Part of a small language model's weights.
Architecture: learned positions, no biases in attention or MLP, tied embeddings.
MLP neurons of a small language model. Each row is named by its layer, matrix (down: output weights) and neuron, and shows model dimensions 229-420. Each number is 128 + 32 x the weight over its row's rms, rounded and kept within 0 to 255. Numbers have three digits each.
A block is one neuron, or neurons of one layer that tend to fire together. After each block is what it responds to, as a language model described it from the Wikipedia text at the highest values.

L10.down202:194127124097098119150168093156110120137138149153091099148124047110142086120091134161151135130164135130160115171082104127107098092100095101078087110158160087160164109149069135176122178155160092139110113172144101126074119139181140169083079103184030126126200120091133118095154149180137149094101094117116133133096089132106192158136165150093086145183108077186140125072076104152143076207109103154113116137098136119090096120141119109095102153084143111082153129130065187148206087055103123086114141115140075176131110164148115144114139117089054135183082163162184119126098144125137157093
L10.down448:055166079133145121148142165064141140130139092123115133120141080153144114080060112125126154138062157197126087137110041167143135101094100102112158142148091157157102177086092150136119120109136143095029156124128122092128128143083127177114130211065140093118124123142099156132153171142181184159113101136156152119146166124120076109097103101102084107125131130028124105075116154156135141113179173142166164070221118122145154180141141155133164169113166077056198073111039167136107146139093101102122087118157118141153178092119146136151110144113162104154144108144163099131093117081145191130
L10.down758:129136095118111110136107135132084137087125135128109125124095123152136119080179104147083103106057110199145116099201096107129058096129140140133095071126135102105112084101147131134173075125145143119075071120156109115136112134134145099114123107082104170152073132134078174058133092122111164139166167055150140069136135158146220169128175178127112104129134130155073143186114104081188110128091147117115123106181150112150101141152095118137141112122145124137148166089096169144103120111080100117083123107129163105185157078101121121136078145137137087122095110107109142122089125152126131115
L10.down764:147101071119102132145061117153157121143167135123135119102152143193127111150178140097167049157141102155102097135158091090178119198132135122117074104125072137175089102095118134143074135137120168100100130101136174116143128079143134182112153078113102078122151128160142149052081162090146106085126130065102145090122093105098083118173131156047152171090111052089141095056141081151130132156166108179150120130086095096186179130111156104093085165155160120141122076070166155124043172122138091113110038161132085103114155156152140153159197129078139114103112130119047176135120130100135107111
L10.down807:170118155171142123149091060107140101151197139111063128078054147146110164143104161088119101130129107104193100103120107111106141166058136116171141158125143071097093072084157068127150072141107139167152144146169162110076093140132095130104145076100145099180152182163165117119120119150094125085106165094134170101155101118123135113095138145193135135079174142099160154110092075139110124107166115135179142153032123115255168146116128136097108089157108148088091130097105175139069099088072072112110124130151118137090127103150042113137132157080133128203151084164101185180086199089093166151
L10.down1100:126138146124083165147179193139117142126135186152155147147215091072135149152157086140125140145128143119116134067222137135066112121130111099095194107166109087187140117161137102177048128107130118163092164074102142090101114118125117123141096096158159096157125087134061107118125174096109109158098147101146118129143119105161106099145060126136122117125120113087101085124180129130170175123108152085079079125105127142063135169134072136129125152053154135118181087111120157124135167159146138109078133141107128093115125084117165174101112067165105105145176126142097156146107146151153107086
L10.down1250:191089142160146113107161144098121108079129082136110161130152131126120137123120150096120124097182116135126176086105117162212179173126094139137187121041153190162173143110137126130133133072153182118152148108157099129123139128208140117162172149069089127188147185119112176130111107125093103067172130081091116097144112151184151142106146127078121098089095120179146126128211127190111155130155083151111145105056137115181089179130121142070090118200170131049159077128148108068104148143181106151078081176101116128168122093101083123172079181089105155135128113144185139165060175125165125109
L10.down2551:105130121130114166107178113083162133173101171147118118147200204180082151104124057151176127134150165119122113171127102135131138137146081101139170127084109141111138190106142156097101073139104110100149154086128095093121152133119161130168144156144096114106137063179096186137120150153145137081079127138148165133100106158108119178100131172085109098094111096090102120141146139107070150083138133167198144149137122092153078039130090147126158152066128120121168059126116135163103180150115068121155134121099113017147066133127167152131107183157090137118155117150145158156091208131156110101
Responds to: Sources and documentation words. Words about where information or media is held or recorded, such as found in, sourced from, records, images, lists, survey, interview.

L21.down353:113135188062134116091172135142115080152105097143115109125132119096081105139110107127148118123136111135097115113123092082090113176114129147078139093120137093139132137105112086153156108074140106072147091152122114115152113077188075116141105123096120138167109098146117134101134125092100137185168101104157111088114119116140130086105121160153121139122151106129125154095110135150148098160099117103163123091122163110074149112117164141107138063113138109111097138095124093164142117104150117116147093133143105109118100131126143129119141111080131161134160118150110119158106000067097147154
Responds to: Start before numbers or names. A bare space just before a quantity such as of 12, for 15 days, were 369, or the first capital letter opening a quoted title or table entry (V, L, F).

L4.down31:127128125055138144158140165160117103241109157077150091093112105127092155145166084147140162105107096124140126114127151096150080133173140096110089145087145117143178139098188133134090141144187084108054093120171081209170195170162192121124121138150144100102136199134095124139145198119103191189107133086172185113141133099141144186165101077146122186139171141163181131123121151131167143133155121110164081119155119094111162117108088152131108201089105110114121108153093162167094089113163170128165100122091114129183123084111103158135171105128093138151113159147141140147178116187127081052
L4.down899:125121184171122169118120172107149126158173123125074103188078077180169161172153137168147117148131159098145065095173092119106182095156133123063092136070158123161140205110110130119166127171175183145095129123087055144077069146095139097090102162114197129147128139124098109196077116066116118206151090065106108137152149130070104163147126092130151130152139108139169120115137147135094178126108103119120103126190153113107122080079140194129111097120227130099093092098078130090145152124130143186152113106185080111122120060094131113151158181173134135121119095112125186102121108184109135050
L4.down1056:148088087140099112162136176174147237093063088114175090148184124110150087082139097090105130164099150135095135075119113138145100133189155100108121165145107155178088151090107162102116104083179087107105112126121197111081183111109133169141132116121154147142145157163122127066175119202094113174079122080205135176154114092179131149123116155154166086133177082120148086120157102172154107176125114044133078143107133161181205122108127139146103089140157162095109103172152096170104127129103126140109051106167185088167128137090146105161130117115149137121191169093150164151140137163173109089
L4.down1311:138120069147145174146066107133149165152160149104180122116133122137110133095134114078057094142056142151070157135091108134122177124127135082102099101115118080182136155066121080064122126123200098135089092151117038098089113139111111149094153151137119150128086139088116157146141169184157187166082132113131113154121120136119105111164112118147116137112195117053125150114126086136082139121092131179135099116187098091180155158132133104135121149150132134152088100108096158111069119064161108149098166066121144120124117095122181151136106122134115115105186154191093149166161075109073092103
L4.down1511:157128112073118147122092156127113109124122137102073143064146126147127132109037083131088148138120102146176151129146135150115092135101140130136090105083123090194103154092140143115157095130167075105129095146125126110191132139155121167129121094176111137154151131149147141204119127123117133145131103087139091105124179081235155150158079161187191094160109184149104122159117111177162110122144071113168081118157143142127153164125121133122060176173154122087090104125147149165060072153112135112146128186141087141054116168090126124164150077147114122114143063143080149145063131199102152118
L4.down2191:109096121082134127135125126142142147108148104134101226206091099172113130166112076181024172114161100047107104110112073162145127132150073135118129116146167143179151110133134133086091116161083111205127152091141129104100129107122136143163121047114204174120165093125148162132122165093104102147113121094172118131142133113123140150135127113151125116053120135083162152091120128137117083173193140174150164106108130097064072140077097097070140068166109162137138130131084148181109086136091122104134155107131113075113098092146140088128135159112164145082148095132122173142168170180163145088
L4.down2248:129117168103117085128113098094123127139099154065127179145118075098160074095121057127124139129117130186139103109097167156145200172137133103068064098147189174091184167157170104106096058107109146107091147146133123084133114152125136126141120090152120148181157125080135103127120091082180133102102123098167176195082161171136095126128110123134109196077135073093169174115075114096163125119124140152091081145135089114142109119131136129201083170099085109149151111118137148097144168108121074119145101089152102093115148148101111159152102158129097133208150060130105092156139124164167157140
L4.down2447:161114167123163162121116162134145104068101109124107097125117102155136148150107087120128094069094134132113133180170180180123099220161162134097142120130137189188164123080156088155082117123075191109124092100118146125140120150137097131085116124113139122171069142126104197165151133153084083138106171049135105152144146052118128073101119112142133094180141157112089123131129084148115074108133109137154077175106123096120107094165134145088102140134111196155134132121161146191156102086083176079071104104107155141093166141109115111120139153077127145135152109183093100107139070126151047105
Responds to: Activity and process nouns. Nouns and -ing forms naming an activity or process, often word-final pieces, such as research, sequencing, construction, treatment, modeling, plus a few prepositions like into, for.

L21.down2355:117147083119120101089128100108152084172203124108105148107088068096123071116150112105125096123116111155092134160108135140153109151133121112142156116148119108089104082139083156134112099110070157118093093163127116127140130087101131107146070110069154096121126142113118068095167156110168079170135114137091164150119079112105092174092133139095128153136097072122128142129068113118051066107010101064094142098108126120099068104094117148139104117094121035114126103153108082190092135110090061175142076177086117170110075098134061113102104123174084131147041111124103119109101137094157094130
Responds to: Noun-phrase modifiers. Fires on possessives, adjectives and noun modifiers opening or inside an object noun phrase before its head noun, e.g. their line-up, scoring average, religious genres.

L10.down203:083135151113132134106143146098140089098083116163124066077168071194076071156112148107103163145106144100179132102120133153158147119123104128145160099106095142089127167132134185136135192160099183119132165130091122131110136159091125095089151135169163143088161130127168135119147127125126136088118203106087135124130163140122106138146039188110138157123102128128150152147172107162144089149189162113093126131153178160150142118140108119154095165127140134172115101107187166109141119142112159153092161157176101163155162139095159167128126076139132128137159132170116107200090126139113149150
L10.down814:151171155138081157124116127090078119132073156197107153057134132115150120124084127130158104090079152098081140142143108105133152114212152109108156103136179128098166099125107091133099083067148165123119106069052125165107144099149147131115091167149092131115100147127142153098141135186135136104130113064088163141065087111117129094137049198142129104138177178147109150112149159109136074086176105137101148098142181140143124118077121146109107126121129147164105160225167109095136079093145085178128097143113075184127137224132150133123087096228169105084132130111072133090109072107111181169
L10.down840:083127132141127048148078149124129108120101133149129067132184150221121153198139106158090125086120178072042072138125130153176074103174118115093091123105105153111103155143072149159153095177086115148075170114091120060192096152118058104114151154165109120102115139157137130133155071125118170199106122166125119156103147141109100132100157075114140114119095149113097103089122075144124132076139108111132138118117115099125165099099117167090130144086140116136120144165142175142119126155084153186106105126181094131079179142094149161125132125140060143203167122155069089170162117137118122154
L10.down1880:104082098099160146128183111022163101146166107149135139137170145156121126142115200082129160132163126108113121060180085132186133119103170066113187136109112102128092120110165148098104131154115088192120168170117166104147144126106120101137132124165149102141152106127104100137176151142103149095101146196130179142115138193168115152107086137117113136105127159134105163119113097174141051117143131064163157132146122111116173208101160170141132077137119085139094168138086126173151107105195182155123159178118126035124097140100149119122151108095126122136143143152113130160113156124183215103
L10.down2260:135160144127091177137178108164145075165158122117149049074169110178118161112048125115169085072123190056075143126190157104125135138154174104070165128082042041052097140104094103118134074160101126120108144136157148132191131188129085141079184124120102141088133106146116175143112122127119147134142122170067137117108133145102138068173158134132112154182160171119021099162161169091135122148127093091124187114106080124133138103135138199146114109120118134128159168128111168141082143148183157162135053133060158137042120104139155068130160080149120177079161128129142116129138179136141110164
L10.down2396:155160225101150106112081150092102120135111117144088073149130081180091045129152170085094119120099122177172175133093106159132174120110141103055039092177164136077114142171164150159101094106111123099156148098113175129085146102079110147100119111089140142151082096179127124145166144176147117137141150117164172158140141139136121124154173105105080149088108150117115163158158125104112161145158151113111070164139169139082113131181122122180111136172175136096109129111180088081112122164191119068120124147135065159161071184074121163156181122114137146082104111106137164088151095133139115125
L10.down2489:087157127090152108188096181129120182179145120158152113126106158107154115067083095140105076087108132161165190084121139055120099154135144088139072102115108194128082107152102128135124168179081144103125128122117090141179131188166136154193096172103169130153128164121152119129100132125163091146108210139155169140130111153177142113134117120120051121122191147147137151094133164126096133115118079156137116165122068107123143143201134121116121127075137166093128130125098150093116069138133109093076160163135138068128159098095152127137151163097147114094075143081114114150109155125106125100
L10.down2544:113135087151125129126114118119158124141165073085111181131077159118131100125092151133096164135124140124099112129083136117143115145090133056143101157136131140113096067143131136084138106089100072194080118149107103152131162154138221058148122117143117070121074125149110114165120096165092076146093201160139127139090099116145055111166076159129123152129100098123123183119162103093072115113115137097148105165087111126154123078150126154171088102121116142151099140096169108119134136114132089123091152168095123141162143153103159120124111161134094101117119090175113063099091135143111122149
Responds to: Predicate verb after subject. The first word of a sentence's predicate after a long subject, usually a main verb (earned, gave, strengthened, turned, debuted), sometimes to or and.

L10.down13:081161084120124131128120159159118100084134117138099085139095151100198133121114148102167128139137161116092141137195148178115102131085081078123113133095158169124167130145157137128115172093146139170139109158155137214055075163117190081111112078144111072130060093173103188169120126120103123185162116136130166174059160141119113091145102090127166133126191199108107132127084147212148146170115140142113129114121100107137133139099116092146147059148146158167104119084134098122101133113138136105101154116137089094141073162118137051125085111148085160127144125119209143180151157168065167115
L10.down123:111089135066168128200088129139150118139184146193065158094133124135181164146136119127089096111085132156198068101139147104116131123114097106112105167139123097166137109118153111153102151202114134156137083124045099100099113147162139111078116097120090110105142099177140117095146154080083145137184103137144165158152062139179144139201104104131168143181092249143093187181124113132111165172131090152145107091147125163159118125062113147145147117104117128093130129086191161103104098146168125172122128116112108098093171161109175106111129080112183132134107124138112155132116102159108072108
L10.down549:159104099122110105121131123150131161193117153121152141063112110029124076087174109145153142121119164148144100122095144170079130146101131142137110135079142092127101120154144137096158116208097073103118133149098186192146084184200110123121076102147128121128138107127147151080095127105184146124078047165088168064171128119119102166163126126089098113167140080117162120142121072104140094120104112163080115169119134124162076159146139166144088174120165059063107168072107075166116106109138114148171075097077132126093094138154110173101144187136077045139158173132102082150057100165087069105
L10.down811:102104107110163061123112125099102098166104155191127172129145147110128179158147115174163154157181149175137168075136155120015171162168099154160130120151181180155123184100104079163100138083077127134127143126078112073080104128163103150134134096139103104114157175125162145092109112112152128115146094121088126141110196139158146174129157122092108145060141109096085152164081159131164096156152197108160143138090125073161149140054108145092142150122015139096171137116147092119153143112154127134149160111103137145041112138122142061132069163086043098160154107224096177135128150177117106105
L10.down1405:127129126127138164150091061119210143166143130096122147146076110128100085121115086133037169084093073074106140149149161126096093127136157146152063128112205094114152149110106100158087145145143047128170105122138155136106135156123119081145089100140114074140079131166142139170102147129108133205158136128141098090141132107157116092139129137085181164141145117090095107112099179191126132148188137159155141103077153150201148110145055208108121124157092166130134116192171152111087189127137101228071131111172115115110167166130111121125132170103062137169072109172149036075135121074128112185
L10.down1630:116116123135100062085150083173166178156166111198135102157146183169131152079103119158121077117189096132164062136133133042120074058105142094120057173112117116096137120112153115100125163160112119095096099145108122113139162162153084136105113061122076116087105163119176135156120184097079108075106175149164145088146098163088127136154119061151094105123178159126090139145101162137128147140166125141121160167082099155147167121110115139134165170132173178110142125092127152146159130119093133084155153044103086077114152124149089100137119127175187145192152170118152097110113159117117087178
L10.down1724:118149125163151093108191126142169062097113101131093155120076116098130181154123098115148192089125118075139141073099130153140071169119044106113133171121158072124065119101121201174097099137141117143129150160103157156104153253113137139156154201174058150115141141115111107173153101119124155176133090073087136157121129088148098110087158126169125108063122121158120144141180163133114128082134119138106135196135095102112123120158126113079117170123186108155151173110138060050143085114106142139131148098074086111061118164139132179054118093065136150169144153143145137082105083136136154134
L10.down2553:131121146076096135162134100126121147157186116171135110095159210100116072142121111105162154096193073083132080145182104125131154133075116115174148116137150082150132105123121117074064102106123118204155121132156097158060077138081155154090162102080132051173085078158133109128184158147187146111077115143136171146038136139133122148173109153135159094152179114109083051127154140144149164171122102105085108168037030161109154121137134122129162135136151101112114122129199089126149082119111134056111142116113126135077127094165134143090128126108198084092117079185149126102164127146138153098
Responds to: Day-of-month slots. Mainly the space or day number right after a month name in dates (April 29, June 7), plus mid-word pieces of foreign names (Mahabharata, Bhosle) and table-cell numbers.

L4.down293:109061077144128117125102167119095154144123144139198080162109171132114131133140101117145181134122135098152137132114123142145113098145175179118151142178160133209135147085074136132108093155142112056159154154072091193114146122166095129152110068183143125066127140135136144157159121105167102143151168102151107170124118156136102144113159160066127069149132158136093113108115093131138077142072198130120079166134137122146113129089157114094108176126185156125112110159096178079137111119132112131157121092111121156167000084092099153192108121094156162051154098080109110079123135091115145131
L4.down766:174050105121147147110205205092109104164216147132091118151132138130137085127126101078095129129122109165173127122186193137087124126124084109063110119156163198143154169099177185124119077082153152100142104138139074120089146084105135181127111124126143132099151153102109148108153126138119080146138142087130130148129182080137140130090089144121089146185123132128091113106150131125139096166090087174141071115093140130136132186137161167137093163136146139116154107099194096105165141077138145097124103135091168107105101142135071167101127088126180152104174107140148083034110104144130133166
L4.down1184:136169143142092168163123127120116167131162130163134104122156121080143138057162123150072155153077102131140073148156133154136095113091105140114118088170117112099135161107189135098120134105152093127148095177129131120116132093165053181068110159161069146100120171159116136151163146199070138160110160081141101176098173158145120140123109102109144137176112197102164156135161146148109088147164086142164047144099105135209109125133067152093115108150114132096174121103167132124180065078171147083118093129110161161111090089143151133088046139191139108146155084137113116115130139096081075075
L4.down1455:171061184113157159104178131115174128093124112149132149154140137136131111121124136079087138133139160134148130122119141090123092145173108103070142099155136131117163104038115112152103090089117134082137145132154092086108145136070148153130144126151137137162061118092154166142099151127107078176126169154152140161120162145070142129153156170169057168088102154138150099018073132085100082178122131132091093131113116175136165117138131116163067119152140192076142093120127090086135123124139162077122141138054142146076143106088145150097088119131107146144142057133157000096147104106092156141
L4.down2082:156133196118148149135154027111072111184095142148144137129098124150147168175216107111097166163146122189144113177092136129124166160098118112087076145144155127127115162113155168186098110133164149084087171148129114130103106141103147128143171151132066090107023087109100151125132183118075069131107157085074146154166118034192098055136094145172087142103153150171126112132077151112201094131086108150087088123139089117101096100132124085164125120151090127106164177211150122125153115097131144123177120129141133098126140182199115141135144140154117151053155070166068131145095094114135123128
L4.down2460:101136142126178172121149188132109114111084142155117159138116102163139116131114126107147123159126123076142173136111150093115129135113114151128143099154117199175102161114092095104093097139164137099108112142182110119101150199134105147128159123130161140133101167161130079126099149132143105154144164096104068183109149086158139130114172112147210109090095081102108178135177128160140125139184114100120071121144102159156093132137049181160139133180079083127094114071157114142155110124147119179190159100131158170124130153085090178105144104069153121119199114104106101103100133138158077182
L4.down2528:148101214108101150166137120121125070146116124153106138151137093084074130127132108103102170079145085134145144150107106127144141137136152141140126097145178199145147188128115182109111102105121127077169113162098141107145143158114050159127106175164103129102125107115139157096123164145139087164115120089165083145140149130126109121132104138142106144137128109128164136145178151109098155159128102178141057195094150165145135113115109149119103121122154142082140108124145098091103127121145108122129111174104073157148082185111146187069086144146146136045105099111129089112135080126138196151
L4.down2532:141090155125078156180206147137132138108128144113139115132064115136192105107110147075094124127143123102143095164145110150121073158154132109154111156158101090124171119092125111102069070140156196077139140145115115069139099121152117135155074122123161166088139140171166106082140120108200095120148090164132097175087115121129174153106164155104151098116070108109105124132166184113103089119145114119135210141064137163107151129168134123087100162121160140153097135116158160112174180151140161116100099126095038146135098103108095146144104138123104176133132075135120155102121170101086171227
Responds to: Main finite verbs. Finite main verbs right after their subject, often the ending piece of a split word, as in distorts, laments, dissolved, ends.

L10.down579:124087198126119155179154138155106129096106114145196118088166144119145118098056125165133110038141101090114187130118089162152157128130098101188145185104135103134075184142116138148135139107106140177180095147068162113146169108123123113082115195169093178102133115097148110170143113152088190122116213074112108135117156115139113135112108164168159199074153165090153123106147051113162116169169106171104190154152131103170113132082091089153153113121109091178160118156125155125148087092156108108108141142113110100125185078200130074092125101120077177163101116147160182124116165111133134153
L10.down1447:166096123122127151130109142162102152154141093159086164197120143117172176159095099069147105126165166130091072166120076172160101073125120095129135092092135126121132110145110155157171090117124109177157063189167094126206108130123083143048145104160103142113162141169153099126136125143113095126178156138136121120090151088091105110163115116069138145070151099129110110114098131117122147151114106133084128135153110179149121071154111138140148122146158081173146150064126141173116108074145096170124065183126141122124155166091143121090090133106105136086100118131079093083065098122141088098
L10.down1673:171138145133150115105157088112095194120117074139145146149108111148129165101145120097087107095150139120120078166132180090180129128129151154152132108144102177085108136128146121087141125107138106114144123142111214165105106162163105097095114143080102088148121160117120123124088107166102115114151140176115051118122142043191100185149090080102059108133142151157070092119187128139161081144127085103193159100087094072205103141121153100089105116070096122152097098131109120102082123059145135135156155188153141084090170138123137150101110094095167152103109101096141131130132112103102157099
L10.down1818:149129116167120156107118098080109149085096142180138161122105128132149135141152141103123098111162133141137132085082130129197102129117126138117073160143153103144112156174166137130110143137164102135145115095077117188150114140081136164078145157131125120099127149083089184104155127093060107124151099146113125158111116079119153097146161193086102205105193157114124080085132169139158150155120132138149089144136134134138069126154128120148086155090173158032113111128137126111152091089097122087096130093088089113093118085172107138112083034144185170170087096120051166103157097118104154138
L10.down2232:169152205067172111116212164155127188175181134169120140183145130136151086121149112150095132112143136177117140123106152121155118133174135169112097103065093125168140124195159147115123124131171135158204063142123133142167115156063114157106151109184160133110100159110146111143160161101090162100102205145106101108142145144148118133151065127098092186109115139093128093141102145080111179133063157096193158134157105128125139161124192161168117114119110207165149078088121163071137113112129123089132121102097114110148103179102109111133152103115136179129138128146080157096121109094108148190
L10.down2334:132117190105135088111134139149129096197156085189174107159178122087113184076116129142068168192107098133162149146134171092093141175067149161138053137039125152131148070147119077091126114135109123168138123147102145075136141155107149126117162129078128112111144189084141117178160152158152126126129069108094128195175081189116138119083086123100050142119097135183160109066153114093118141126115121142131146159156138086081099094110158071057105155085125156071116142131074084135158057130195132119083166154078165090195144129103170129180168110133149174157150128121105115104163107146098136128
L10.down2346:172143141138145153097176146148113140115155113114125150105154096108092117105165099126081135086059123097097123118107085107148071174111118127119074159123126138063100157132168119047090112140054106172116119113193118180187136127166052129153179153077133087108132152160116164111150135122145120124186125127052093162156128127112155108093121173135147126160076126131085160144143128112067197105126141128059105124108136123154105134147130175130183141183127144138034080148177120150108132128125139148141142064152164157117181137151115097073157120133117063130112107133140173124104148141191143103
L10.down2379:150151141152166112060114063108162172149134103137164138123145110101067133098139123141119092147128112119113134145128136107142076138160050103097140170106157193085150136120168105146147127150133151156104079101115138118153158129128186107103147096150130096100159139101133158127104146169112178127116128123104146145155136112119173173186138081129115088105158098190105120126059088130103101131132143091126047118148148094062173110125154122164081161123090120168132165135147139159145137141136172132143156146152152076131131116097109135124154100157113107124158077168168118119119161173122127070
Responds to: Quantity slot before numbers. Fires where a count or amount is about to follow, mostly on the space token before digits after phrases like more than, over, a total of (2,400, 6000, 25).

L21.down1159:134126137156096111144101133178167103118106113131162105190145057133089087106122117164171077147136112135113114133140124135121201149107102129111122142139102149043093098098054115118103069090120101103111134156097085128149119131096128119113078164114114069075144178190121137137025142123104087185125157153178120103112089172196102097123125107117097111179170118107111112145126117146157083151080124113121152145145135096121153099139115121158187079144100148098087120147103104066094122152147139128085091115097132083158152116063159178160095119172092112109105112214076066099132165116107120104
Responds to: Start of new value. Start of a new item in lists, tables and data: the space before a day number after a month, cells and row ends, first word piece of names (Fognini, Luchian, Polkville).

L4.down269:183122128122137137160119129174175093084125128126191100108172104099148113126099150170118101045148154118111134151153161139070129176101139153115136156131227131141140142122052149050133114085126137069130131113161139176131127175163131150130074163084135095138144128104131143092159151194166110106088140095128177170132138141186105068123167135106161176045132090132138106129139172114154098071191125118128134160157172090158192113046169076146146119096171142121163107086172115171136081160144199131126121117081123131113160126111131075110079101113134158134048120148138120067183054079070132187
L4.down444:105117116152116101125114125137170180101129129188157140147076150120185116155136119088132122156159175117130133119093103076116196163086132136126141089128132142098190139170100101197082141125087087107152137108150142132097146146124121167161100198076137184101185120159207176136140120085119100123149112129164132131103147125154118170116097153093082193144131187144063158146167097139151153159123145158154127129159111145151115172137122158119162061117123125140141135151122088102076073031171148105132100135144125111179053149111083103111116096134112128123076109120125106188070126143124104106
L4.down843:148204160140082102112156107163147126155137134099156136165147113205168171138148141119183146130140147143129141163163184102067142083094118146124161070111149125145121150094135143095125117108122168095138158133122123159122158167106084078171162076090131112145152108120141124118113114127078178150135119145185147108181113084156090129175111079107096048109100151127180141150141096084136152103135128115090163156159238096131140148108126180142109152127175111080112204092142128128110078171115101115127103166163113111097169149062145086155184092164134151096146167091093118138127163118221049111
L4.down1668:061126123107141126158126149126102148125078090119081107157152111159153127123090119145086130082174158108097139134118103139113149116112089154138130164122111135127154181103139112073077153138137185091112127123114099133092182148135114155138098070106129127102156150076176152089149187176120132164072190119153169123093103155145114067168202105172126095133165096128159168160133163107139158197095057111121105161111140093162161153135125168070097093123139131038111140139185066095117083134138197138136170168118090136108122107140124080121156149110041146090162127132126133134087128173167149198
L4.down1896:103186139111220110124143087138158152123175088146180175084055071103103104154116147133196090148156112111072152128079154148195141152084146156106092096158124134151145153130118137062168111115097104160195115125151085086106184072134127153130151123124159099188152094100086085137146146101095088132100078165161087106118164141107104172098162101120165160048109090162152080130134155057139118164109093106142139126103142106137144126103151154126112126157160118149124120167194158102116080086136075171136125131076118127100120142136140097139153139135106151174119128115141118111128153196161073160
L4.down1984:099182171150142076165122183160150167118146115148109139164142088094173146067107112108130104117141111117094089118114104127037106133108124140149080180138170126079169110138125082092135175090137163061077150081131131129144149138102193107170127140125143155110136053140159175101152136144194103138139127161120137167155152110149076094157138120119132113152096104101141180143174124171165153128114113168153093148089146134098151103130149154169150064056193159079141128095164102156114096124138136215159114150128119195141153149091142156101166173165135132105138182176108129129099172129118141100
L4.down2004:144129145160128171149109185171143119096117113127126134175077162128128139162107133110110130061140128123126174101138178094141116126154106130135141097142122092126159079177153175125125101150142181050156106197114137152108168086166101109152129141119143116077156137106114127122130147170117121114046143077137134118131164127161129144089143102125137092078124111106163177134187109162162166146131143085148159077105166106163125118157123061104151161068185167191136132147128117124118138161123164109129137108129157093141171115087167136087096060109119144139170136136110135122143196056110145152
L4.down2286:144150144089143175128072153143135093080146141108131101132087100148171151118133136138143128100181191164113145098123153140107140135155165159109093155107182114118138080170112121104162128139067228123152127111128119152117112092113086113139094087145147093108141108161191142148115116122156037089100148161101124142151133228101059151154166164064110149148170156084127073113125153080134091157137090106171159151183113139115141107181103130187100083117137139061079145132109190126151124103166155167171086116149171100114135110086182134116098178156098110102101085127157048149121161076149159149
Responds to: Day-of-month numbers. Day numbers in full dates, chiefly after "on"/"On" or a month name, as in September 26, 1940 or On 29 May, plus the following comma or space.